Weights of a small transformer language model.
Architecture: RMSNorm before each block, rotary positions, no biases in attention or MLP, untied embeddings.
MLP neurons of a small language model. Each row is named by its layer, matrix (gate and up: input weights) and neuron, and shows model dimensions 64-191. Each number is 128 + 24 x the weight over its row's rms, rounded and kept within 0 to 255. Numbers have three digits each. A neuron's up and down rows have the sign that makes its largest values positive.
A block is one neuron, or neurons of one layer that tend to fire together. After each block is what it responds to, as a language model described it from the Wikipedia text at the highest values.

L6.gate58:131161179103085074150120124148165109127119173147153149127144134139124110133121140134158120122114146099115109142128132117152086147117097168142149104148119107123129130106127146144092118138111139133120086128133156137090126185118149108130091138100110105122126119096152126126146115113152149152110091095133132122065112124161149087118104097114143114085129123185125122083115145131119120074141
L6.up58:151173142153154179141191129157141122097135123186156124124084142145113107101120136120158118166148147126130155100139123135101161123128116177087140104143109141134146095110102117157105122161126099129148141189161103094099144162128110124131125102098122124150133129158137090115135134138108109119153115174149105127125119061111136098128108138095139110156104143110153120149135147171165176134153
L6.gate167:161094136145109143130158094124165125159148121160143097159080181142129172155118105129130097119162129133140112124124146123134136141061152140140107137138112145094137167133168090147141118153140154122132123172099155107100102120166135100138161158075138141159138140131137162123113115110154121087106131123134105122145078159121124115167103085129112130135113116117131125116160125107151145145121
L6.up167:134117149116132143112155101161132122113121168147073141111131148098177120097133133129167098138160087115080149148132122127101126156145155095130109139090179149138123138122124096150184157153154118100100138137112126130133159123096185085136114160130108126150125132144114158113131135170119119108114139122109148087157128116148120116141128145112147094173152171128166141139166111170157117123110
L6.gate197:134111152143175103151174105170105097115137131165123157079124115099139093099163123164148113148151173086115118097123119067117138128097095090114123122167088133132110128143159120105089143139094115094106131111177104093114124154062122126111152122127133117136130111139132105135155130128108144174097095119143157109129138074110147116116086121122137121082130139131128129064169150141142140085127
L6.up197:125157171092124087138098158117119118089113108116110144177110156143132131137143140134127092157124118138162161114138122169085110136133136116159125135095137112149112133141095131141133105136153140124141161155103141125120113153109119131140129138138208140156162158119138143116128102128122124103172163110138116180099116118138132088138135135095119129115094076061135117132106140102114130107139
L6.gate234:130126078127125114134137124120149136112130142147129124149143182120112165108149137117128115129144132126130145165193150157156125143122122128088117104113106149168138145141147155105141135135131142186121171148137117113137141132113137146097106142155113112148150101149106194161123141154122138113146183150148130155123124120114135114197108137112133124131142093157138118086136105120173115099132
L6.up234:117166076106123162113167112129155094122077146138156134105091149085142146099100098118126154151131115155126161115135094097135107111101125101156115117105128133122116177132105126143158136123169149091131111139174160104142121164157145089094110156133151117165131117117111120171173120133142135127132117117122174123160098174116111145128100127127134134098110122122140155106115102139142135157133
L6.gate245:133095121129069105122152146148144136101113139127110167105132115144209076105117150123135134128130149137163137109133139163136145158130100159167138146110110140101097164142121167122134131157104130106104110090138169116091101125131155107136158157167076117111164163102163120116149109142129107105102161101140118143114112157112115151126138127080132114063094156114135131120094141179131174147141
L6.up245:067124110163152148132133090137113110126106097107124149132121130147145109144143143140138094144114112135148126111103138137110127166123124161105142148166128176153157150127144112154097086151154097159098089132135186097145113115142139096121106123137116099152112126083116151148134113156115119114150132134121119140106127118103153113137160115111102176066112102095117144126143144137091137155143
L6.gate378:159143158148142153123140137178118078137130146110125156138144155158112154121066120117108126134123133138148133100163130134135088076125165157151145161116093139158132148143136135151115155123135156124121155163147121120082111133136162118172146106126112118169112132076132150099095148145119146152069162158115118155097124150096149129157145108127119131149147147135179155139118149126118120108127
L6.up378:160105127150150124142132135140166096094121147152072102128103168128091142057129124148117114151158106085162150154130092141090144129200138131147064124123122137094134124127108114156136117087146134123137120113141142141144160109117181111124175128145146112156135150101144116129128131146151140100126143146092131128114140155115155098123111125137115100159129170169166134129100137119155138122158
L6.gate379:096182113106159121163123112159114113162108138121161064121093142136129145107119156124132127130130081125130104082101105165100129123127132167164168119133108162139120090160137158134154123104196121137107118165141150088144085138119082160160096090145131139132133143140116120124138142151144093117143104126131165115131154151141165106143127105117101104132143151152128152112102160088132126119105
L6.up379:107158106139106144139107118120150141103133130109102123129099149121130101132126126115153127130109147165123103140164186107116136086102111108136114155144147164111145150128168137134118118118133091110124097115137115121140149127123099115158074101133129145115149139171113106092117165123096138141118180138171104142093163111115106097117165146115119116126122128113141147106149139106186167160104
L6.gate413:146133140151108134155139117152133093119124113161164118145112113113145152136113119124047111163121184158144122120129127139167119108087123179128157120150123122111137116110098109136134144126142116110131142133191125127103128167091126120105100154123087149119148116089120090126163135137126107139145117119141112133114106120179125096099107137106144120095099130173107151156089149132111117159077
L6.up413:163153139144129144133108108139131122135078127129164084112124092122109102093137115065121104156145068081129136148104100135116100134167133145117093102132114139160126160167112107157117119138109096124120171124104085085141117126128125146127143135127134114152142145186122073116137128141129140074189132155121128111137145148116120096098099124117154126123103130125142130091139137164115130069117
L6.gate443:142096124145106053095160147121127129085144122114125153140102123123125107140142148150150134167120134103188157141155154081170119167161132094138105113149092156131145171118102162135128143082132155113081113142126125149126106143142135111117144152155095113133110123151152163106139157144151102139149164102127118125101105111128142126081074107162136165110126099106182128130084172081134140099129
L6.up443:143163118143141101128177143100154167097106176133093145166130123165131094079138151128164139146110153134117123116130142122163123124113121140126125097133125119106155116112124107143140134154150102121163086167177166110142103150146185137157150089117129102122139081146167098112124139132134091100154160129141138154117128144114143166135108109099103141081132139099112096103108134082130109143145
L6.gate445:142124155139134151092107143156148141109152156154107088147113162136195107126126121101106082156159115133169083093107117099108108161070104108125147120142104139125156139122115127155091125131132160157134122156125161090123134134127112109117156139156124177130157168103137119125145139152178104111135105080156110152116111150124143110136113099144089138142127120132134150111087122146123080139152
L6.up445:142090125164126089130130137136106139127131139101122136123113156147119182166158128201098116159133090142111119128111130134148175119119095142125118134133109146127124086130091124170045137109160118138136102111141131116106115163076103101151094086095114158139152148184117103118124178155130092099171138100145186128128114141138151146127131098101131143104107133162096122132127107121101127147106
L6.gate481:100108125139133072106130153117139155115094114119107097119148113124132126116143150162137084121134129121166082089111121155106154152122120149123133139170162113138146148138117143087143161153141101136168084140135173101131140109111108129105134130087121100131157126099072131112148150178154153128193118090110124180122127115123112098103122150108186071152099170133141160145137139103172118128137
L6.up481:104112142109139119121136111094159092108126164111092096103127113119102129149121082114126135119165138101168147115085122128149105132102146176126124112134196154113147120159144151072136125120140069148129081127102125144114143155118118185103161165117116136138106181169126122134079150115171122097142161117145117125116129131068120122108143107111123112086115132098138093139169116098130166117100
L6.gate500:102127133133114135124127121135168095103105151149108087106111166122169132155125099158103166160100099149111121090113163142107092132151107122146087108092124139115149127109141106141120153110154130103080105111142134127108124120104121088175159119166097119175103128112136130163159187103147115106159167147117094106140133148120144107095102093163144129142105116128090109158091108132142165097141
L6.up500:125112119126130107101127146133166143152122098128132117151110132085133142137155113125123106152092103127127091111104111124141092129164130142103114097119084162142112116199154140167148103087127117119167104152131163134152153158106092091106102150142137124156124155164126106069123112169140083111140094157103150108119126116132133098169129115114145145114117133109128070098119174104103123134177
L6.gate537:140124133134090110083096107158135118113101116105130090128140134106112153118142118116155111144120119135097133099113136137128138132110131148186131107090091114089112168159167138130112169118200113127127144133149107099137098141135150112126120130081120114140164086147117144138132125100153099101132105139061142128156101157098155117137130124111208112133121158130134088156108186156100137108161
L6.up537:111150102122154133131106118146120115104134117096149099128128106114122099126146134099158182183131126125120145112075159102173155094120157148156118176091111085148155151148123136162134180104150129126108165115152146125096108136119110112093082088106085105145134147161092108141107097121157105116130088122152144132128095143171181111171158104127176159121139150122144121136131116155126125130141
L6.gate600:131101120110057115121166154162080130108118130110158140162102123095131159092099126144138105166125112145151129086172089150141101116114140141145147157111094082154160140152134105126183102109121137111132122117162090112146097140113140113132137123110106155112106126145106112114151119162136149125118162140124092092138099094140128083112121158091125126124073137176122147122101148133103097104133
L6.up600:120122134123101114164104100107097110145079095167151113142121103148169080178092096162121131132146126109118112142158133123129141117170155149101136111137129134172159131148134097142110119162135161143099129146141088142121149153077164099085175103130136110098152154145123144120137133105137113176133121132114115138134066100153069102105127123139169096121133170136117102142113176123089114108100
L6.gate611:099150111137115132104192125153132151090101120147109083123158175137092148114137149144111143141159186162158144165103122106114140118142135136120122102132132107105150171155124154091143151122132103140136114126110125107145135147123132096140153118160148131122109176155064126137118115152142093149139143203128122147142078124128152131117096112123147111163142128133125086132127117107162196098137
L6.up611:148119109111113133147129107168102061163123097119163124167153143083135100173117097145156160130118200102108106131132154137132133137116121112137089134189106138118125126134116083107125119112148089104175142164167124078137121142109109128129139136159103144163138074120162136110144119099132127141155113098132168112131118101154164122147154127087138103134110118138102160072138131147116119110120
L6.gate613:155117105146114105152159129131131105093152134154128123126112108163104091138126147134114112096109126151114117118119124162117160097124116154097136183070177153162190152139143107174152167114122148136127140134106156118144153099125109129158141111142122086162137118165158109169128124125145128096106154190137133163135079163157086103097075108134127132127146122092120195110144116141115109152127
L6.up613:128115132120127094080129137122150093120144121108133123122089137132152157103103165121131161108114137168139087082129116205183148117113113131132062107124134152112150117144121146115142076103128113153127144146124114148128133130114068118173102116125130141137086145096152140125105136136109171121141122137126107108115101134118163135124122144111126113091155127167135122108152078097088143101176
Description: Degree and comparative modifiers

L9.gate15:106140181113152090123122145068144158077123127142152125106123142092150106121108111168115125172076107153162134073143145132152134111141109126123108120088057121139124121118134107108120140166123136117103116134152153117135110109140096116131128152124089100101126127126122150121118135160148116090132112141098153129100135107198161111170105099141123127170102098127127095154164104123086166114183
L9.up15:175146131145164169122115108142138110105113132146122132131126132140146114094086108124133142133108112130135107131119133170120121103182154085139145090147113126114124119118124168139158131138125137145136137146138142114117146125209141175163117117162139114115151112156073137123147100110141071105150141137123132084124130153177127157190109128096136112092114124128120125156139119078127118100140
L9.gate238:136102118137143109133129107139123074163106154138147161130088176114132139138129133115140116085156136149092124093147168187091112149159091097152137138110144104159105119115122142091128146144128162118125145115118134070151137149128133109165162092118151125106162128134156121131134162087145124170092103121092125114121107112175125137137109153109121156090158126111158106134117119135157150128150
L9.up238:133117141112141124103115124118104159121116075165128151142200203133151105141165125122149118085130143095142112105132118166149156124129114101131126107108173104180125167133138127159139123114189111124116092134134138108121127149164107116110124112097158120109140110129104120132182148128143101092135160141136101112142108111131120156172147146070125112174130116127167143126188131127127148108175
L9.gate394:127107122111145140134141077162150138182145139112132151159145123149157096108114126088182105150144138074136132107147111130145131124152124111128172152082139114146097143125109128097134145101111150160171137124140122095101101132136123108122167077173121131138110134141134115129114116085147130161117137132146165138118107100156163113100094140127173136118140127133161064105154120148119091147165
L9.up394:150181187149164111145120148112134154135127108111151083113096173105123129127120137154113115166112088101121103091142116152100144135098112116105175126147127100141140168104112138127104148110092146131150114139083160152139094068113106138117143124114149163099127128113164153140144121103135119132150128110099125133102114087091111097117149127104156175130136151083173142148107108119137094139137
L9.gate438:110108122093092106114084153129161124139088128122125105125115134102140121107105118097121185157123101115121124133147111161132138131105153103100101100090090087130108220132117109174105151112153145117111134146088161132141165132106105107124122120105097118157158138160099127156140138099094091103093158155096130118102113156141166132115113103160101096142153153110184129145129177115143129083114
L9.up438:160131115138130159109146125137104119130128165162080122140121159127069126139139106127129162128153119099127117140124104115144116171141141115097136133121160117111159150104151099133084108116115125138163095149133182083173164084156135143096128082182093088144120186163082119145090115154098095140118141160119152142118104113107124119166070138122147149127150123102085138145148115124139138145133
Description: Copula after subject

L5.gate352:138100129101154130108104120125122090162101098155107124160094093131140103136095114125113112183148102149138155091137080156184096104105131134099130101153131102098122171134098157123150129103121139116119105168118154086116109111107162124102136108133123124170119130168132161124134146137162118121102140101158178064089134147152124138157101093082140135094096146183154137126116125127109148115136
L5.up352:113123142155119104145104102119118140115099090096120121115149135139123137093131100129111126173119162153130071086107083161096170168155154148145129109174101098126128100141081150116118127102101094101124115126176140134173112143106112138128126159085118071123109116117154136100137157124160161103146124104111105153114140138144119106145133131108149107106138106083144165119140161114136194163141
Description: Comparative more / less

L5.gate102:115127086128124166128162104125167111070182152159095121123108148126148088117114123131152163124116094113165099113127139140118113131133101124145176146096125114123121189099096119153114120148136144141117103100119113152117183129151135113129216138075141156149105123133163202138110161149109152105125117143103090113113134092154117146154096118124109121107109122150120108109102139111137137114169
L5.up102:160153142106139138097142162127133128101132129110115081156143119100124160131069112128112112111115123131143155137137097113133127126107134119161148125127080120142109168094164167153119131135153121098139047128111158111113073102131090120153177161105140113163138129116125086127147137108131134110155121109131161099084126166132125139115119130134119138085079107108139151160138091125130081122110
Description: Be-verbs after subjects

L9.gate10:150167145136125119148117144134115134141145075106103112127135164146147145105119166150118155144126157160151213128141136113159148133132109144114111134130100151145129086097125123144108113133147100111150145144140132123157144161103110154144102144103133045115158149099152128168173144119096133103141102121160154105102109129154141166123163146111135137125148150107146142114138154132160178074130
L9.up10:141108118175162114143115108168120144081109154132154098129150124126131115165135122141170100169140148191119079152117088133108141165138141126138145155194143145111122120165161132098160118137183175106144132107098131131136094122112093116164179124142116169135101136106120121108118101139153147123146157124129117139149114137120179123143124137136120151100110134098173149179116146147160098147077
L9.gate199:148158132153179097113123139119138152123100116176097120112125094123127148129121150138112130102163150121152129108099147113113148149099128136135150135144128108140120152131101113127161136141121135101121143162137094063125109108135125086132123117069143150121128153132131092134127141147142079161162116105120104130105115115138163112113142105146163139102129134141177096153164168164171076106125
L9.up199:170097135134137108118154146120133163104109105154128087108107109108090147095164130148153110159152127092153151113097154115106126104124167174154138104128159163123119109149168113151148136126092085146130152104145121168099152109116130081137150141094112122139100149130086128140144124145153084149154126096136147114138097098157130156122120153132166156105134131141131138134141153146175129127153
L9.gate538:096124128132167101121106077182092126163164085121136101146101154081128124153125135144124137158136122107155151127109116108111112098124108092130163148107140119101079115121103160137140114151087148106155181113152059132148080101126117121120137086141095149140118125112130156156159123107092127137138092149123102127079109119171137122152124148105137134121120163096140106150090139149170111145116
L9.up538:107112126162154128126118121131113174095180123118083107099195151114147138149190161101108143093125166145129165098136129115153147106106124127132109098123147150152133139116141178113132095134134119139165135142121126155106156117121144134173145123129157136133135155129139159136175148085127144147141148153139116142157125143129125146133125145090169091166126086150183105118097127165151132179128
L9.gate570:127111131147137128113139144138068108115117088128153101166151095133105156143086129075150089150129135174099082056154137129117126092146126132180183148132143134113084130139109116139140129074102149128138118108103143128167083083106129135136129105132110127118108164112154110122105107143105173167142136114116096130113113119144138135124091149114114117157125152115195143141103119141143097140103
L9.up570:129093100105133134103141116164098122085123090146093120094144163101148096145113109141124093102118167127153143063128123115134137157082146122106116117152107130156091141105122130150189140130133165142158168090149101128143134075097111151145129112128128089144109166107151147148148122116100140136145128148157147171125142113171168108129119139124155135149089165098191094152125127135116147117151
Description: Plural noun endings

L6.gate62:127144121145144136165134155159108140126137162154179138141150105128154148107173076139141159130099134139128105122111175112122119154099111104097157162112135119110125111153136115158115112125151131079079134106132134151135130135126142182115102090134165101063134139122133125150146107140176134130144127150136110109103112116154119108109158103143095099135106080108131139144125077158116137082136
L6.up62:096140107142120116122120110128143125090149172176189110126112136149153142130137128127127092168135133106116072113166175162158115158116122118096075094147137155124127126148134151145151136166145095080118111117137163158136131107108137110116135120159149139084113099129153128129151137112138081125138114137151187108143091144127102107136148110139140163140116108119145106148139103138112110145124
L6.gate123:153100168118135128129116186146125143124118119113133163135156126130201115113115133121143125118124116105074121125132111125145138151109130084121107135095147157133123119125069122130068168151139110122157141081128092120089113103112143154125138147165118105127155124138149128167125151143158132147085118174107115139133150102121117143098088101118139138106123101115147108116129100147103175140142
L6.up123:158126091122067128136131160160157114118101097137093133167148135130163120131121094111118162101111131137086136116179141102121143145131124111084147138133126126061149103136087123149107138130116122130155089110158159115160096162141146089148175121109139129084110134146135182098142122115132164138087105164104109138149124117124144110127140126102157175154131156126171134113130151137078163132150
L6.gate136:082107123118171116148149139125144122147096120138176146149130136104126153137150110125129096154106116132127116131087103172096161136105128171152118169101089103120142183112122165150087148098168179134126134118103115120132074127083118146155123140126152132102121124112146079125134122104168109133177088088147138086101078160080111093133112151126137139141115160082163085105170125105150131123127
L6.up136:129134154119146089100141103117141156100111118128125143128126103125136133149146135139146106178147128116136155144123129143144115150136125108134133083083112120128127177098127169148126151143169115124066112107150151161102132106139156150120162155105160168135162124112113129094175116074091097117122145102131118136094138153178166094111165076117200134141123138114107142133129106128136099110115
L6.gate176:128099181100115141092160124162167152120134098091138130158145119101130152086128095145101114108092127071106130142126111166150122140116107138148148128099128114101135144112111120163102136106116143151095157128120141175101126169128126120127115111071150144151168131156149117122116206119168125167129173154122110135126119133144142159149127109124111079123120134147153105147145146137127106139129
L6.up176:144158156159127104133180088107120162119094103129130110118156132124134115109160102107123158121127123126149161148145145109162142123101105103073121105099084147166168135088120137127087093129166105129113135149092149147120177154101120135088138152132137095108169068144118105116163156126121141096116097145159130139129176108122156119118082142120092142129092098137163148134141128138121156107162
L6.gate182:136100123098109072086108131115139127121124123144106139151129119140123110125091136130130146129117120101108129188121149140146138133099181129133110126074141164124111130169100139174118143115135145156087102105087132127147132112116059159090144109091113136127148110107111123176106139107105091131138122149093124149099164163081120128101159152104137104105122133132215098154122130138140142108110
L6.up182:156101112159152175115158148123098124114129073117122099132091115145178081083152138126147137091127127152101129154133100117111131090117148153138105123144151182115120162135129106171136154119137093098082111133122093176129153149132151151109123135070102139079136136165174142140153146097147111157133111134122170106133098184099165165106111127123113135132122126056192089153109117174145121121106
L6.gate267:142144116136097134083108142198120124124163187175096109109098133137125155104125094152139084117137145140110175153114139133130118138169140097142115122123140126097111110106145139096133115136191157137122103129131138086135131130086147107143112111101124167170158101136123160118108146133111152134103136127114160143101111119155134124127091114147140140132124123114161103152120132173107141126104
L6.up267:124151098121112120162098121136137106142149111130116139130103115092124152144103132159113129133107073084106161108085123130162117116151152157113123136107119151130169129148116119099111170153110100155140087070096161138120148157110145136119130075088154152124115146150119144139123145134134126115071188135078154151134119146144154131133090146055130167108122166139134144132158122118140138118143
L6.gate313:132173111111161137154090141097149124150129124146097138151148110104136101111081134128157125114126117093108124135137167145149098138132150162146128141077138153124090177143127134151173170118097121128131111108117126133131117135142139142128125093070116187078124095130126167177122152081138081156149083169162123105099107132097140114170114144126144180118137139137131114165109110113124149128117
L6.up313:125116097121110136122126137129123113135095121103095164122153151094145140126135168129126124097179105146084128142165114123110154131136128092073109070102108153156119184150144104126137157165158113163096117099112108124132151107095127097094133111102140140162111111101127113104085162123157148129071146076132096127121136155092186140113115135123113111085132132146135101128113130151123075107112
L6.gate450:120110101125117183117097127120143097144122127112086149093091134158122142117103156118162155162128115094078130116151161088140109143163157126166122133111128133128126155153097127134121101109107152113178121128104167139107138158125072097114109072133126168127129103138153180165116094154178123127120120174139098144131122147132136095112077125148170094131130133108122116130141122122128153135164
L6.up450:143113123132094116112146160173158114080103173112084168127125086123099148116154143145175149085118130089112154108154169100117123100149151086112106117113136117130088143137128115113082106138153144081108094126130149155130116125130131111107119102109155144139140105103137132147186098152150130126120099148128140122146138119157173104110144144165126105170117086119099126118161113116159131103116
L6.gate456:111086098112106109116095151152099138129139118162124111096139164148142130117114149103117131144129140113129110115120137096087053155105109068144139147130138141124098155191127095150102151140112160153101117139123093112080128120128133133150144102094114151103134139079143159177111145115132116111155150133138110158110123135151148106120099118151156099143154118144113160157153118184190122153130
L6.up456:126121141113115130145142140126101078121145172127162106124138092132092101122165098115153135125111100119101153122133140134120113104124109102146159152134145159115144123176102073174121119184153138102154100120156142166120117103118145107168112124146142134149139077115139120138109119129102131160105103156092145157122087083164136112173065136093106103155101147114106123106122127129191119112106
L6.gate487:141127117148130110095158111159088119146093103155178155094141080115114091121133139135158097168139121092145103083130120100164083128074123146106139105137115112133137125145151112130138103116123156128092120149129152116145134122128138167158151108139165157117170097102124143105130111133120122067092116099096179170085118085128104089154130127088149095155105103148131147151135125086129152109125
L6.up487:110132133163159126118180113094128124087127113117091136111161097127106124102128135128128134116130087128124152123163143105122089160107129136118131159122111082144126134134117142105142097147157121128133094118127128086093123133121160145104166104094111168117087153090120171113130132133149106074187098107159120111103137093138129145155118131107153135144130119077136128119135069127096108105128
L6.gate488:165139147097081140113133177155086145144152129147122117135135098106115114152080160123175091151138097130109130125141084166146152139142116159118151123106130094162122152172153119120137136118110104158108129113110097138143136084086094155122157152163137164113168123117111087132138172146099122122119126129133157115104134184144120114144116128139146096116100090141130148112140051104122114115185
L6.up488:142172133126088124118134139144093122122141141120131110109125139141162148099139142098115126131155085164135121166097136109149162116099132128146145166106102143153147146089109117153118161124117120108143119138101068159137127097115161054112139134127138130095103086142158146171170148136125094143129178108131102122133137143106096175161163144086108162142109138134172106077170138116151145089136
L6.gate575:149103135129120131115135125134164132102121102120105152109138143129138159137143140138160128107147135134088119107168152180120107127127162111151109122076121144111092126137134129135168156118137092139072088110177128154145070160124105094115168063160143099079157080096098112116109145150165078142150085130142124098131156166134142140145159144158170119136109132116142129145163084113132093111155
L6.up575:106141089132133086137134165097169155135131134116097105115126146139134153108117152165109158141147138118107146118109154107142139129128198121173107172126113117115159167152152136141071178094137106166132135157133112189171138107151153126099108175137106108170152105179101110151105129109125082137164121167114116130115190161137111121110155105145153129123152097087125132146143105126104150059137
L6.gate579:103085123166120105132129165151084114118105105114080088148148108078119122119098142144142100120115130163126165127113148112102127157146101103126130126130095150114095160118103173118116122161076110109121134121097126118115075139141139110163131127106155139151150097145126123114172137155137075084141156108168140097105109144164091124203128109120119115133168140128185128168102117144133131149085
L6.up579:143151094173153115096145169165133161146117135139159121154108113113161165085136137138111127158088162197128118102116098093147170123146106124115117150102148116102098147107149134113105138121121121122110094175105151090119164111155118140145152120102174135125119149137122143113127156163161117127167157146126139132106124092147142128118142179086145120119136124101145147161141105128128124176092
L6.gate585:130116097156151129081162131120133131151099069151115140130147121142117131150162154111163147140098081138110088135189111131104148094099127105148154147172162145131112113112150135103085156155118167101132130129103128127137136131123142150143169121125119105105104100090129130136068121133150108157103126117091177126167113139137129155158148082112141102171095150087156101134146090140130128113095
L6.up585:145138109153160089132140131146124131118138104130112141142122170105127145127092110139100152138116149092085135145148115105129128138101112144145131093093131122165106146116161154141149123153126107121101134129159165113122146116157130101146158104100141133134140145104151157097099099170127145139136106157138141137099109130125147156134152066129082144148108120109141156137132107094123145160143
L6.gate586:095085101096068108119131121165124083155163128121110179152102140109109099137084110124116126133164117137151119126113112124118128100152126107130143134141113094138166130157161105094098106108152122130115127179103115119099141128136118156129132131152173179102110113121096142143084146136135117084164146164125134140115123166139131151139142128127186091130134082125119101103160129138150131088162
L6.up586:106124117122122144120193090140142155138131097115092133140145120070101138074137124108145144126128130124124114124122171138144096125151123110142139141111153147159135150156134097115166116138141116162126116126130140166093135129145121117128115137142158168087120070133128151109106150101162149170152122108129160143079132153125119188114122130106159131108117096124164140100139131118117088131209
L6.gate591:125139123084109133126122164136120118104128140166132153128127092105130126123132107140097148172158136131130103095119108143144093123106140080110097155115155117129120150157180137119059096138110115080135099164117082139138139147117086107140139128156107171123145108137059114126123110139102103110158099117128110109109110144127125127142146102151144102120110140124120106118122129162145127187116
L6.up591:100156131084099148114139106158149090107136114090139127167106134133160159085131120108123124160145152077130141136114091135119113138115106089145178186134122070137109152128160090141108144156091114119110113144104105149136124104120114116067118091149135130149141118114127146125093086120123110129119126116134120118152136172166138141184124162169134182108071150158089106148138094109124125119118
Description: Main verb after subject